MLP neurons of a small language model. Each row is named by its layer, matrix (gate and up: input weights) and neuron, and shows model dimensions 16-111. Each number is 128 + 32 x the weight over its row's rms, rounded and kept within 0 to 255. Numbers have three digits each. A neuron's up and down rows have the sign that makes its largest values positive.
After each neuron's rows, "fires on" lists the tokens most often at its 100 highest values on Wikipedia text that the model never trained on.

L7.gate112:081138116150137146100129154132123143136121133113116062154131137122148058096150118173140082108183125151119110138113199121157115138147084135155108093152113121104187103101132124200148100163132125135083149166094099109177084178155123152159137144071202152148170118100147142148057088125140124117
L7.up112:117107121107087174129126055114125143153160140106158165136098110124124149106124125188133161152099171074145151144072135105130167181148135105166120025115116129137087208118153189131162114104150034115195111073118121144161116123123117170193098118131088163110065143120123141101122152115117159134
fires on: "'", "v", " him", "ark", "ed", "ial"

L6.gate158:085119111117164074163108156128149128105115157185102163134171156147164106148106135145148063120249118115111117153078203169133197100142207135092106061083128140096137148149130143149115141154111138147138119093169141178103154134093106141161130142108157121158097129131078181141143063125147129127
L6.up158:085168100167131192169149149133071153159136135149155098071128115194118076104113175136143101076164095152097117151101112168137164096144150157110066138141140099155135140139136183152202130195128173220150097129115109180116105083133136114085116118135117092093103111121120104136218085129077165138
fires on: "u", "n", " pr", "r", "ral", "ect"

L9.gate347:170140101077127112160106119142128083080130145089136186111178064148190148140094116084140158168102113106104130139160191118115135139099101090099152107202191135086148172094179076111164145089061083196112135133072123136115105105145088128115085122132126130139165176110097141181157111103113099164
L9.up347:158146103127092152161104145187114179129092043144104117176100099102122101146095097076134146135090152131096184162115112076099068107105119170147129123118104086136172164113113181106164123123145169158110147093083082080095176141135147173123155044103135080145182148184153163150099142087139099136
fires on: "op", " met", "ir", "S", " in"

L11.gate107:167127177102117133152083153121170078104092198120159125095151143144148148118137126089176101077195118167167133122100115117100125129149041184148081101171127114077171116100141116089127113079140120159137126145111132096128141157163127076098095095109175150207131178131080120109114157158126121095
L11.up107:132072071147149103116083064129155108112125091126177106128172105132130121119171124139148095161117131129055117130117179147143193101094118122124099111145158117074076105136107100141199139106120154059163112100112121145112161119116184138105150151104136185087143128128048076109094115084128154121
fires on: " c", " pro", "ele", " Pro", " rele", "ro"

L12.gate375:153171122187108097138111164151089044161145145101106129153147122049145127176145126117055171123119098078165157136127113166133089129158193105117111082191161116142120122109125139088105189157071102203155148118152141154114073127161156154150134114137112155173075159074148130151198132125179138099
L12.up375:118136119171103161131094129132166109155162198141129096143142119063183117152182126174155123143116157152117113142167165160173095103120139159170149166171116162120107131137129112129142132111098158129150172102122149158124076145131116051178199164158115109140127122112125163148100146139074138138
fires on: " an", " An"

L4.gate275:101113079093146084072112141115153156140150075153110129166148110124137150095098135199126091201149081147207118157124151142091106098150108161178189137146148146131122143062114102119191130097099119154091191113105130115113113141109115144123130131139087117134111103118121104129180182096198086130
L4.up275:085091113102132131133147178118142154158085131097105089152185152134139165078125129169146090062133150154153155125113149118122148122132163170113138152178185099110044122126105120108098162102127122105095111170156115144084123079084142093107156168162135187158114121108126154146130138091090119126
fires on: "ate", "ic", "in", "e", "y"

L10.gate321:133132094132114134185135104131161077114086114156190117113090099138159148098155151092142240122119165119053121079115136126075132126142172102121125120166153118199147089170107116135136184165162099086103111181164120050119117134118158149095101178135130085111133114130119113174109070169140110110
L10.up321:144148111143141133125135126153155072102119086142056092099102158121111089122130139128179113117125156105122167174132131128073094106075088099127110116181114053142166095089170161154140120134163126102075122131153180135107078087153140081191174143152102124095093103101162112148071136134137083095
fires on: " or", " had", " has"

L10.gate259:116147125158102126175095104083083144090151138128097163121119138133078124182184137124095184139150113130078160174111152117111190068199123197090104106107091130108132063069089091109101101120172116109095093152108157106153142097134129125098103119115139158060143188162130137134108144152175137153
L10.up259:139087176127109148164096150174084081128133121098133140048092126128195190108109150094156105145151163185123106108108147110163154102127164174145071112070124132140109112087152113156155102094132171092110146186196143097124131128118133109094144070148103114109196159119138134138085139127155133094
fires on: " ", "c", "oc"

L6.gate3:086173124132102151177114142111122066150131112135147157198134127134158157116160115148062101144115128134096157155114104165170121125139150073164106117113132101141130145132121199103084130131132090072101167138124183151113124104151113132106148113119083111151156134082145153129145144065173113127
L6.up3:104157055104107175089148142098108138089110081162150145184091158117130113084191141131122109199143200144133156113060104174114123163135180163148114139115166150124149176084098173157096111138124120121168126129133142101192135132163101105106114105096109138106139156132121180098163095092171139150
fires on: " that", "ays", "ing", "ife", "ame"

L4.gate382:115168127104111172070136104129125102106098077139081198168188111130089152208145119196088132110108135130133107121141141163123131064106151100165134107167133160115166087058187160134161182138112148122105175150141113114075110117141156119092129126087140125123117107120185110139133128145172088126
L4.up382:098119127166140115095057132109139177115132194107082114121087216131160162138083098122136103101189134133097134151101179128048160180113113135176120174126161141152116125175105110142178126167117133115101161146100169152190205113111126074101156192112124100129116103139076146135125091123128090117
fires on: "e", "ice", "ate", "ge", "are", "es"

L6.gate251:150162083121142112197172155132078126151078182181121144149089101133141137113141123112093064102116170096147136119168092095217111165127106095083106153111096106119123087112101114054088167147124145108113147099175149139133125191104154075164150081168152096161101095138133118106161118088129129078
L6.up251:153166103137156124134156104175170080138094128188115154118118110143143152139158111102094136134104090142134159091143184074125183146031101136136086140102133140100161095137109118193095142111163163113123148097161181107114102190125147132165187100139111180129079120172195098131184142115131174093
fires on: " |", " the", ".", "ated", " by"

L8.gate117:096132154166169108184120159142136163123153115089092121133163065092124135140167125058153161141096111123112081077118105181132113107118122080069122102189137075074142209161157112092134189099106144124136138188130104130169129117079101173115118049107114124132195101134141136087123162143098109136
L8.up117:169087064157146144148092154105107124171126133120100092136098144118131114172081142134148135073120148148077158127134168126074133138089173158065118128182100099131075124098115167173112152199150112122103089185135099166064176049152132115074126151112138153188162156171085201132127156116124090095
fires on: " in", "at", "ec"

L6.gate377:171129096171066088132132137078138150089142178160133173131131158181110123114133090125081153188105101134126138163126140191138137176159124158149132134097069115086122124112115107082153138150127160115140067156110134123128058128119133192121125109163071111108219127149186120103144099153156103104
L6.up377:142173106105134152104106081121165184110143177109111148115134103139082159126099080177148113114102141181127126101092137096088101152161110161182108127090112046138124133137151073161119084153140231093114108065136155069141117180147115108139196115099121131166080104157110123151110094150094081143
fires on: "ic", "in", "v", "g", "ang"

L8.gate160:062139133141171120163096118141116151111185173140117109097125172050100152064157114098184108076137121141119158148117132162088126166145158163135152097097148111090141105158102132131092118125145072133148195131075172131123106136091163118096158102156104164061182160119118108164143143137176112149
L8.up160:113122148146091175125085079125117174124125146133108092097098103134123166094115106135123096106198173110157084155098136108152128118207164157176183170152083109157105193123117149102125151164185157129156132174163106089125114134157117115136114138098134124079165106117178149162094076135121113100
fires on: " comp", "ing", "p", " "

L6.gate276:129074102179155141112133132112096160106128115193131151157102160151173100165103150114125133129029165187077135079138133116166159130078147171191114104079158056105103119145172140064163098092160092100142093110175194139108120133134138102150151123099142097135117143152113186118092035131124120131
L6.up276:151138119117151128067148175146101129160150088125113154074050168154118127141150147132104117131116171163076104132117093076188176133114138124166115067192136132153126143087157154140097109157157180148131085125139169101130189150142087094127092101122115115090147148106184137109090111137142123169
fires on: "j", "ut", "un", "qu", "ed", "ber"

L10.gate373:155090143159100129104114102118107086094075084114127195080187108184134141120113096133170071149136185132121113135051178118125133139186146146101156118109097128108138106115104147051103198112060095118132091125156109102104111199118146106193136129111152095093114122133117110087148127124130108154
L10.up373:103139162113178079200094081127100173114084126134092091128211087178105126143163138123126062120140104165123130126204159145153167169106150122045092148168098165172130163096062134162122091170129207147086154122073146154119131157189127102093146097134146142130150100159122110124180154132154068131
fires on: "r", "l", "ect", "ur", "v", "4"

L12.gate81:127182130111186087127137089121120068114156134067129101058088131133156133069136164095183118153100139098141104160108177111193138104133115101144175124116159115158103158061149124091092130140126109134143084113116106125165039089146132107174036083143166142123153075135135087154135104093135080147
L12.up81:102115101093136133118157178122150133109125126138167197099164155140116154098100152101136115133148149141142121158134145185194123119057151138126094089105091121113144096146042147147064084177135124147117102111115161157177179157100104165118064170129200110116169107077116166095119130129039110123
fires on: " R", "l", "r"

L6.gate352:069147149096101147146100135136159168100116168174144138073138099163089106120148113132154149136176109071141165135127129185205181097164175159051138131196104141159121104177138098132108187141074074142123139137107115136109089188106104147163105207187109089138199186152104122131103100138152066124
L6.up352:108151134097071125166113115109109126146127166122106158100130117130096131127094106174154117098156143078129160110085067127182152179097074078187122203157099087148130076119110128128196153067125077115117148115133140161192130087151155083153132066119141170146109150128093099182155122113133152154
fires on: " not", "iv", "ult", "pl", "ow"

L10.gate118:141151149157130143097124133125103207119061128128131130190118181143114103132121079155181115114165127122095086060052069168151133081134145134096132100148150122100097126122082137112187129109091118121132079131047132169080112092124122141102170137133159111118179074140085074105073096161098096178
L10.up118:133128158064102194130151162123097105122109131119168174120095149168119142135177180139059163128145118130119092131155126164114139196143149110108109116102110170132081102113075157098130069118098090145116115113121113164109140124136108182191166176143199154107074163184184156164209078111115123119
fires on: " V", " v", " Sc", " sc"

L6.gate403:135119134098071133154110104092119142119150147142102109084113073112104174163099145106105119146139079134102173077083175128133086180173110187213098078155138108127139118102059102163133148169125169131114117199137135138115137178132138104107106095159155131146168154155136120161154079114083129163
L6.up403:093157158120104130128077151155136137144093089128076131145194095122125137103160146159149151144161164090142096120135104105126092187113113126091103158144120123148082074073144074166162125106071145118104131158141079191161101146093098057095105141130145096148162138136123140075178117126140085146
fires on: " of", "ion", "w", "ing", "p", "s"

L4.gate425:133170087073120109142091128192126105175107172113173125059106151097143139133065137174128124109082135184139123147141132173111127191147129121154131168140096108126123123145173096074114155153056108120042094187127122167140073124097139083133134159133113152114111194156096103093108072097136136080
L4.up425:090122132153145081175086115166080070108163139133187140123115119115112135097134128125133141148103127146121150136145094135173129178131067155108147170153094140167105138140113163075183111121134133125095110054152098141075094139145091077108143142111127078180141124117131090114153083113143149152
fires on: "b", "r", "m", "f", "qu"

L6.gate289:122151112181107162094177191119166126117083059080125167181210199097135159107090144136100144127088112150136125082092124160132153111123180121095143029119084145125141121118090126098137117118151124077048038127217104105149114098122154174093099074120129100164108145150088084087116128140121141164
L6.up289:162100142098114110122094156170161117138110148095093159108138140100158120111158102141152119086159169192134110065088149118174129176146159114107160088163122143123070099101109156170104126123137037146133177142150177197127155199145147137133132125139126136126169128089142134134139118144175181092
fires on: ":", " of"

L4.gate385:135144106102164126109157176086131118142116149089149143168107149074124155164151120092155100131099158164134131123104154102158086143116133132128155122156147157106108174117150116154155168084121137122105101107165120103103121153120140110086059113108189084148170165127158149174123151130166173090
L4.up385:139070075150113126058147090147142104129160191141117109132164088078223093140151122165092114149124106162132156093101160067143111147121141165133085065158125137141110101160138163175077110083198087086083102134132148122148119113093160173143099133098113143094140159076147207137156135132136124112
fires on: " (", "[", ":", "ag", " years", "("

L10.gate9:109138116090146092136156102134107192118116124107146093136081121067161142111087190130180131121167149104071100055134134058121141166134115119128117145075096151147158111086124145091096093085191129144136117159161079066114090102145105134133133181154173160146120156130122163113109148106130119101
L10.up9:130144127170160142161106096133180174117162141132144171133123140096135100123114127133158128178121142139157101209100107104106107146161110159196144067139124119144165124136102142126176105152097169142142120084136158096089121114149127132170097133133082103121090124101172148116168149075159149072
fires on: "ed", "'", "ing", "s", "ced", "arn"

L7.gate81:125090097129101195119177074104119120037080119179178069103121118066141174141168075155160195078161166141077089069102077157143124148089108129122138092071140073184095128091089116098114109164153139145115101097163166144102107183155156111169164145129102140158106142118131158180155093151151119087
L7.up81:117183162118101150162151077141120143121126121171145109124147103103167159167116103164106101101191154152080108112093092103106113148104138077160064045078161118098112085129084132082197081101097091205122093100107093121126138131158125111152157127150109106098105133102094100132126110097138105088
fires on: "ed", "ing", "or", "ors", "os"

L12.gate79:087128104151121118133102068123098127095092113121167119101102116072100148111091106145198150162102144071114169102089108113156085090077150122086121173138154074104110142128091109095117128177083117165161083125121141144123060136132059124156085096053196125114138132069115174164076135155156106119
L12.up79:197115073163135128150074112152091202136132183107098162100091130114111117154087076122096193181084150055106153050168145132132134106126101164110138111059138124120176113129154115139114168130145089139169177114133173117076146078108105169157138148109112087147132115139190200113116073131168092093
fires on: " s", " res", "way"

L6.gate202:130124141119146161102136208160133059123090154142090139140169107122144147110163159111119126134097152149102090149099202058112112151174128154054130080101138112143147143129136135107115154139123138113121154169187114165149114130128078163121101095122120148082128120102113107025112096162146118119
L6.up202:133113162154096143065178195149124173180124186141128167178185127143093102098148138141089140152128161209115103199157126096143083134172171134093120135126153160138113142112076169171096092171078144168141102129156124188164158135180096140159117172158104164075143166099105101092138136147141072105
fires on: "id", " of", " (", "ad", ":"

L11.gate306:114078102142123132120149066143106113179122130152117095100116117122124144122047152124119118073119129088134173132151177069105122096148097097110069105145117078119130160142140130140101161165096113134097099117138055196149154115104130192169067138103167190168161151178110147099136141132116175112
L11.up306:131169106144099089136119099131134121172151202142180087105176065129103156059118163116184128134096149135163092146064121134147073135083135169116119120059080127133172113166122074110106107078187150126147089149101202140140087168147117133110103133170107104147080176140160139131160160153149132182
fires on: "r", " Tr", " Br", " dr", " tr", " Pr"

L8.gate138:184152205075189129118132111149113084122061112124107110132140118170158174125094122057163138106147118140131171153135100133131124123154203100105152097139086115133141086129199095115111105108141182124109122103117038172186151136162134108157157106138105162095134074131127061122200111130135099160
L8.up138:135098085134156124151118126193155100141107119130112186093158078057134078111065130175081121165156104151135142126180139166087126121159101152137099153130116175136142073161131070118170191167118118159187151112113074071162193161102103152192123124169107097179134117081111133096161122150112133136
fires on: "h", "at", "an", "t", "r"

L4.gate337:120128134087127107113126145119164097137100084082074103121129143137126171176124108107086137159058105111128156163146129070167167102153160159157090087154106135076113125173086151113077125124158088083093120112122132126094116151131098098134093132084133076083141122120167128128175142162142030191
L4.up337:101153123109127156097116080132179062124111132069068083121152140110117179092121089117115106150061121136151096150209164111090162175163137112127129144208143111141163122094086180096136210113116089184129102108121110139091099108110163138118091119098163101095160116099130130096179133121103143129
fires on: "ater", " be", " cl", "p", "ide"

L11.gate351:111127150119134094155071088133099055155167082127114107230135057104152095180128113135093162078168113189101120100164064147090150131144162113130168138169122101109141109145167158145153151106124114197146178135137091132064064164146108125094138178141163138117118114102097089107086126111179108115
L11.up351:137136194090129130158120107140144146109126143168098121066160106136123089153109099121169109121177095179125118143087084097103158156162128136172142121163196149073112081142107130120172082121123144140153131137157077059105153093185164072122109080133107133103068140103118124113153148098124073110
fires on: " a", "h", "al", "ed", "s", "ct"

L7.gate131:092158144111136136194115051112117128064173122159152127090106152103097086161107111145109161129091150144081130102094106093124154148193137127183142082156128128100107107120159100143103114131111084177116130157113144189186166140132092134125143113195134177082084145148159099153092121131113053175
L7.up131:180124163093153090109031121132104110098136120145111107094166141164063139100158194129170134097158151109185072174112072140058146139143047153133154149106108117123148108115158158139129135122153126133128151070113106093119080085064097174124169167112093106107096159127149146123050152070079099140
fires on: "ed", "id", " ", "w", "e"

L12.gate349:085141144142181124096111152119109090180095149084142112082179115075093180123136109118142176125089121169102218128135179128102174119112181046108185183152108192113172125110163128081159158135158172138139079141134089136127129183149093097149145179148036106158194099076120130109158153124108124148
L12.up349:100158135106119085163098074147187163174128171125163159086124128067104173073038139121133074092071108123159214160147092141149143148176107153142083093178148102149130152129169171144147117080130144104128128081100065129122163163129100153076121103167083125081118099102114147123098126082093164176
fires on: " sp", "uc", " mat", "at", "ou", "t"

L10.gate15:096139074106122142154117155103066146101133139151141112091082144111161120086138117111140136131175113144132135110091119150155150118121193189130130132138090113163138155123148106141119111189165090135076167095153090020129120097123119130144078141124163154123100142129068151149113089099125180083
L10.up15:119121094103081148141117125094112135107144174137172095071142161114128135131070132125127187104123156171125205081190117141141119081106128137189126127158088137111134078142140167117176166127121110121196150086130129145074148127122145129147133143116121113128109149140179185130121100127131143095
fires on: " m", " M", "M"

L4.gate115:137107161105138144077119187069167127195161141104135125103139095162115049133160150089188108145123067148085141106161118095164056121148126134140182197104137125074145141117135109114100058127133141143120092129156151178128144120131112169133110102159121052131068120176098143112148107141147157111
L4.up115:108155141103122118146154107086076168156124076087081068138025145144198087160138097083154134184058164141177121181104148154175170154151130146159151125128092148131119103142113112175151120103140124087170172115090064126162132120134157137112119133131141134162145132122123132091171190123181135141
fires on: "g", "s", "el", "al", "he", "en"

L8.gate101:077139085146157107173146179068145099135090089106094172084103212130163137090093139110118105139098087149094127065132150131099129149108098123104127156186048129128150134110107097145157205124081106137081090153127157130133086130190131141110169080137060168163163147117109140163148134148121158107
L8.up101:145163156172112134109096154137108110092102083069090171090076154156151150134132141167144139041094156136127110056078101113104147173125117147122164122171093119136105128113112074091129113130165118098158081187134117127135127154169112122107172106135109077141152132080073136113095102083102193091
fires on: " un", " of", " or", " for", " Un"

L6.gate389:144170135111140141139119143050142135119162123085114204111112151082139186137099169090124094126142089195152115122100155181114127175167162114164153069149125172130115153084173072162182122104153044098155125142145082079085127137105143181085116110131154102160196142194113123130170063165151128158
L6.up389:048104127097135183171085152161168111124126128140116202148086096106133142080156150099167123169123104132128163072133133155170162131093130131073109130118141205107139147130103166118113113098137132174089131098154127119081173120115094091174119204163172138143077070105125138157152151165153165116
fires on: "ong", "arly", " of", "er", "ower", "ate"

L6.gate120:101132096137145126148086127142092114126083080151120136124124068119078154091126129144094085165135136182110109115096128184123186127139146141137060105101074057181057146110130175103059121147124119144138143137104154105081102163173152125141156060170127079160156151140205149166079097167137125144
L6.up120:154093116103110119133123141127104118099113125181128157106078115133233146126153088163124159172140162209133146073139075114168158158147103111192124156154123118131138131142128113123154150150107127156107098123125116081153161137125162064110132133152143129087133113156155110122089139103152166138
fires on: "al", "ed", "ing"

L4.gate314:113151116067100161144123172126140164142092103145140094136126138133074118147157112092069073106139054121129082151115105056173065120143096137065155109082158119120137175092165134119143177097148074110163121077161109091124079134153120111102087091093074158114138201142150099111157120117111177102
L4.up314:166097141137157109095180144114111130137145151182166183095132083145088083126178175095119090103139154155135113155114088117106155142160180131139073146108119084113127109098104139104169111108147153069099130065042131121177094116119116111051130129119187116138133220141093113135170161154095124122
fires on: "ction", " b", "ation", "ion", "ce"

L4.gate308:150155103112149194154168120089084129161168118128120134123096111153152057122095154087163096120122144206115091072158164122106094139126147087195168147101103091146074134096141066139075186113127151180154156180163107184121161054133154119095115123176134107146141165151146147088125099106112154156
L4.up308:173179198110192163115104102091092077162158144131095090147152099111162117136080121172123164105113097073117125128137189117169119189086104109061143143159091131162099114140087164122124139087106128147054135042137050163147118175116128146109155113108133104131135142151136158052130139115198109101
fires on: "en", "ing", "ed", "s", "f", "b"

L10.gate146:134155090130100141148127139109236058116111123116137128142166083147083130135173119110162132174116164139100168133141143141207081160093091167077147125141157149122162129080097106133176172088138059138088150159131145138143151162167093142130167189151115151128157166142145109097170166102057154128
L10.up146:117150082099044080139158102137160085162129137094125119157114073135118096203135154102134129138120129184109125095126159160127111130046151138124101136140148131054135196155130074134087184190157167135128162118139077133104149159123120154095130076128078104183068121161146116144180108105144192119
fires on: "'", " s", " wh", "C"

L9.gate367:118102165151121116128120143121108163149114138143131064134109131153124071154091129163140137125137116107139057102161138166120094118125118182135131140125085083126132151135089114098075164154171154214194066160131136176105159118136070129151059052108162143118139085151169110109112121117096071143
L9.up367:151117138098123138100217111110177136153072136165164163169122133139088131133146123064092118095153088112144096139208098121156190114197122159148113110094124146131122158083133113124144107155118078131128128129094147128171226166157120130086119118153114180113139091132126120121132076155118176076
fires on: " v", "n", "is", " V", "qu", "ind"

L11.gate7:116112112106182077144131083121179162118139110224121081136148129131111093144130136097025140161175138133126200090177105116108097121134149102132124101100139125098115146107182069183177164172117119084089109081132161149114136083148083110136093139106166122142085157073094140120169090121131147127
L11.up7:125097101125100185139120152091109124146143081153106107096091111132141112112075094119146122178132104114118147088213111133135078106144189152139069140134123109150157160172069142071139158157077125118120119080139093143138119073151148128173124100147132107138102129111167155208159089099140190146
fires on: " M", " m", "M", " D"

L8.gate422:172087152158064089091100093148097100085046118117115142076118194140142133106159098115127118145057119122085156155093120151133075124148110053130088065076140134087046146152135130095186156149101149186133133147167153108131154059198146149153112131109107165106120131115132101095084127099168134156
L8.up422:133115104078197090138111122113118152098175113138122133127134097122060131143172152104139160083082096134165136118125125122155139153162113095142164116168093152179135085050154178170175097174147147123184133127090142158046077099077179158104197090099129127152113126089079134138092142164069136079
fires on: " re", "e", "ed", "p", "i", "b"

L9.gate272:106128173113073081139107129118074166145127072114173166078117115133031199106122111089122070135134109077098089126118077122194123144062134106066147161113133118211206124141132132086099131129170131080130148145129143194107104133105125184118071162143139154085141119135151154149120106128110105117
L9.up272:188137126196137053117142109081126072146121127193188087109084155121127150138146126145080107105095086139079141153086116175133087127144156087077160127076131169111101135137127107116058184163168157156137119136140105121139096168167172157096149145097146113115152069142083163127159129116112102109
fires on: "t", " pr", " Pr", " cont", " It", "iv"

L11.gate163:089135109153080089209145126103142126135155111110131131077138088144123128075130155088184130175128105117163074130128139113160129096124073120065117163125140110111110148168181141149146138154117103100124090143106082190117107113177097132106100062165085159101160111138154133069133156114177157141
L11.up163:122165089130104146124120016170140118131111142139100158097135126135077097185108109100130135170129099121108135170120150134130068149104048129059105151128179125171131139146142114110120112138148163101172157165182210098136131095055114175155154073163142044100086096127163168178135113166138159082
fires on: " s", " L", " l", " the", "in"

L11.gate175:117117094084124148130122173148148167185165110177166130109098131141105138142138125093123104118054109086201211099134135140173119129077070063115112128133161093134152095108155143113119130111158047092106132154132103152141123173067163117160105088152104164178140134162154170141139122092148142103
L11.up175:183097093119100118194129178099175098212110102126156145145059124105143141106181120116125172134117124169151108129058139153118130120088201090118106195113107120183142172111099116164121205146142122130127153090091139130095113151111121139140099180098161112133147073157143121133137141125191108149
fires on: ",", "'", " at", "r", " of"

L11.gate336:178174092160161116137068114152132093123113113094154088130153112082102117096166118174122128165077115128133136154131111120158108125171089109125106122190138191143098127140126114116063150155229117116104099145144138104126058132091129147124151079132107157153072167079127128170156107144126127140
L11.up336:157162124116108136134111159108198092140169143152145183087116105100113126107193071141093140099078072111164137147109165202141075101161133198099153120192136095147162122133122145136150093179111181137080120103126162082162127119092115166133133147147130137157100206144137166196161126160197096140
fires on: " an", "n"

L12.gate2:138102086057065161131089110156133114119145139176053147088171135135138143072096131142146123122127165164165108132071144169063138099149079112128156146156137155124096134171091127127132160229191112107126174113121146170134158137106151118096123164127157145126136127113141108115089063154192052154
L12.up2:148148137126078147093108122077088098089089128132139173117109167132129125131063169093064139129116150157115090134138118159174127093099147085083186109085120131135170137148111146102140123120122167127149118094113083091117102188128118107113160140165106115123177122183137123066078083057132165164
fires on: "w", " W", "it", "u", "W", "ew"

L10.gate258:125137090155151123148104072146103168112132124152191139095095125110193171128128114133100121129157111164113134175115128156107116076154121178110131161126104094106192101131082112097072101171153091128027131070168071147126101145127097112111146123217161140152126178163162143124102090107139114061
L10.up258:180170088118097108111145136109107128163188086141096093124148078138135153158142134157108071131117119124207162130153103158125134095105141094150118071128155202163125097136133138139177173140155113121139149088218115033164103120130094159146112161174114112083111105152162099139126084145100084100
fires on: " |", "es", " M", "av", "id", "el"

L4.gate110:124108155123111116112143166116189059144138138128150137174112095157045089123150186125106123146109117049075156127069072105115136182118174152146046127195104107141136137138101160081082115139118163188132132121143120104073110116100218105099149131122054100147151159138193114198158123102130164126
L4.up110:051064174111115041144137121127136102069136134148099160171125107128124149094155132145158129146153186073108105083141082094118152155114142184158116140146122107099172088125074129142120109163145141192125095202094093118099078136103186105153105145159109102151192112141125141095131152148115068152
fires on: " as", " on", "ing", " was"

L7.gate87:116123100151096130151071165148088141135121095140123090142126118163152107113168099180119115153158145145116173134158160161168108103133154163154128121116137123050118075114182107121175118113222118128130093096095042129153116131099062063136089077131113076090132141129084122146094136148153115092
L7.up87:176151104099103082189094093138137153113153180114127137127129058075180076108129169107148105196125167133113139111112160096168090092104148136123076135093076128109132084090135128128104133150149171100169101217119160138173111189140167072191166110107126153122137118148137078136141147136174152138
fires on: "u", "ic", "p", "c", " st", "r"

L12.gate279:144155170091146168203139085133119105091127158105039183162077157133163112148134145126186129154100146136144074104124132129195108127132134112089115081126102085141105108098093085117139112083114107074163130111173089097065096149101124124115076170147124106165115116148072103107140124130179135105
L12.up279:127064133071144100111127145178134114178121135149120190073113156159148087076122095109125108150089175164086131129112139155145145202102110075144058114102091118142106114126138069194075150103118163116136111088139166143130102198113194167099174082145175133108064170146160129153087131102080134050
fires on: " the", " |", ":", ";", " a", " and"

L11.gate230:090179154134157126106087123105191090164139154098109154108173214121158125161156142107087187108145127116150115112138108142136044062087095133089060118142121136112185138100120194097091138159166128136070120174114098175125081110161090143110136114145137127095178129125096118102079121112128072160
L11.up230:193113103100120096127204138121143171142154113116082109108063102108096135188117094098121128111100118166080175122117142124153143108112138086126132137158104066213084178111140125150077099084147116149099097151160076151098088137148110129125139134186194133135134122168111158151166181182129073130
fires on: "ec", "oc", "per", "ot", "ou", "ron"

L9.gate441:102139116162125045141116157165164130086114110146106170120147089127151087087148142058153157111103168125102131113129134118153145132129143078173104094204098073131136068126139154162163171201107152100159114149112152066065108153102130128122184144150087140098108166168154072092120101163121146139
L9.up441:072158211146182147119149116150120120119094132156117171090153129183189051094131130138138098159161074166111121112215125078069115145098124132156143112156106136101123103113128118164163090111058112081196120074115147142130112127113093068141129135125111161105145097137128156115121152165136134157
fires on: " ass", " had", " has", " d", " a"

L10.gate286:132104105141142167136091193230114110164113136232156142107100188103156126114167111143178132114157156149134108159121143176162146150112092135107125147145104071141182138141137079039132189110108118103199068124136113124170104128114139099126155107121141136047143134084127111147098139148126124089
L10.up286:138118168139121169061132145123135154172101195134088148137113119066103172114136133115083158190153177133051078123075152140019148133116207114132141163176151111145181118139119108120107167118128081075124153069130179100065113132074138140184140143121149086069161087089144149112107154149133084151
fires on: ",", "/", " v", "9", ".", "'"

L8.gate116:164185097115143150143125167119160130120080144118090161124153134086189111201137143115182136151173131160122156150141128188161102071132116129169137096130133084173170176176166074128111142108159181125179124103132136153205084093179132120130110153114124058111081110165156179085090130137192104184
L8.up116:105115143159103142152152141156151093182112119109102181106119127118099198065151088100103100164076056172134124125132152156136135147088157137134113074133103088157094126204127129197134123135155136147119132129141177178131195074163145160041112148100164080117181134135127117113101145129113119105
fires on: " L", " Y", " al", "l", " l", "g"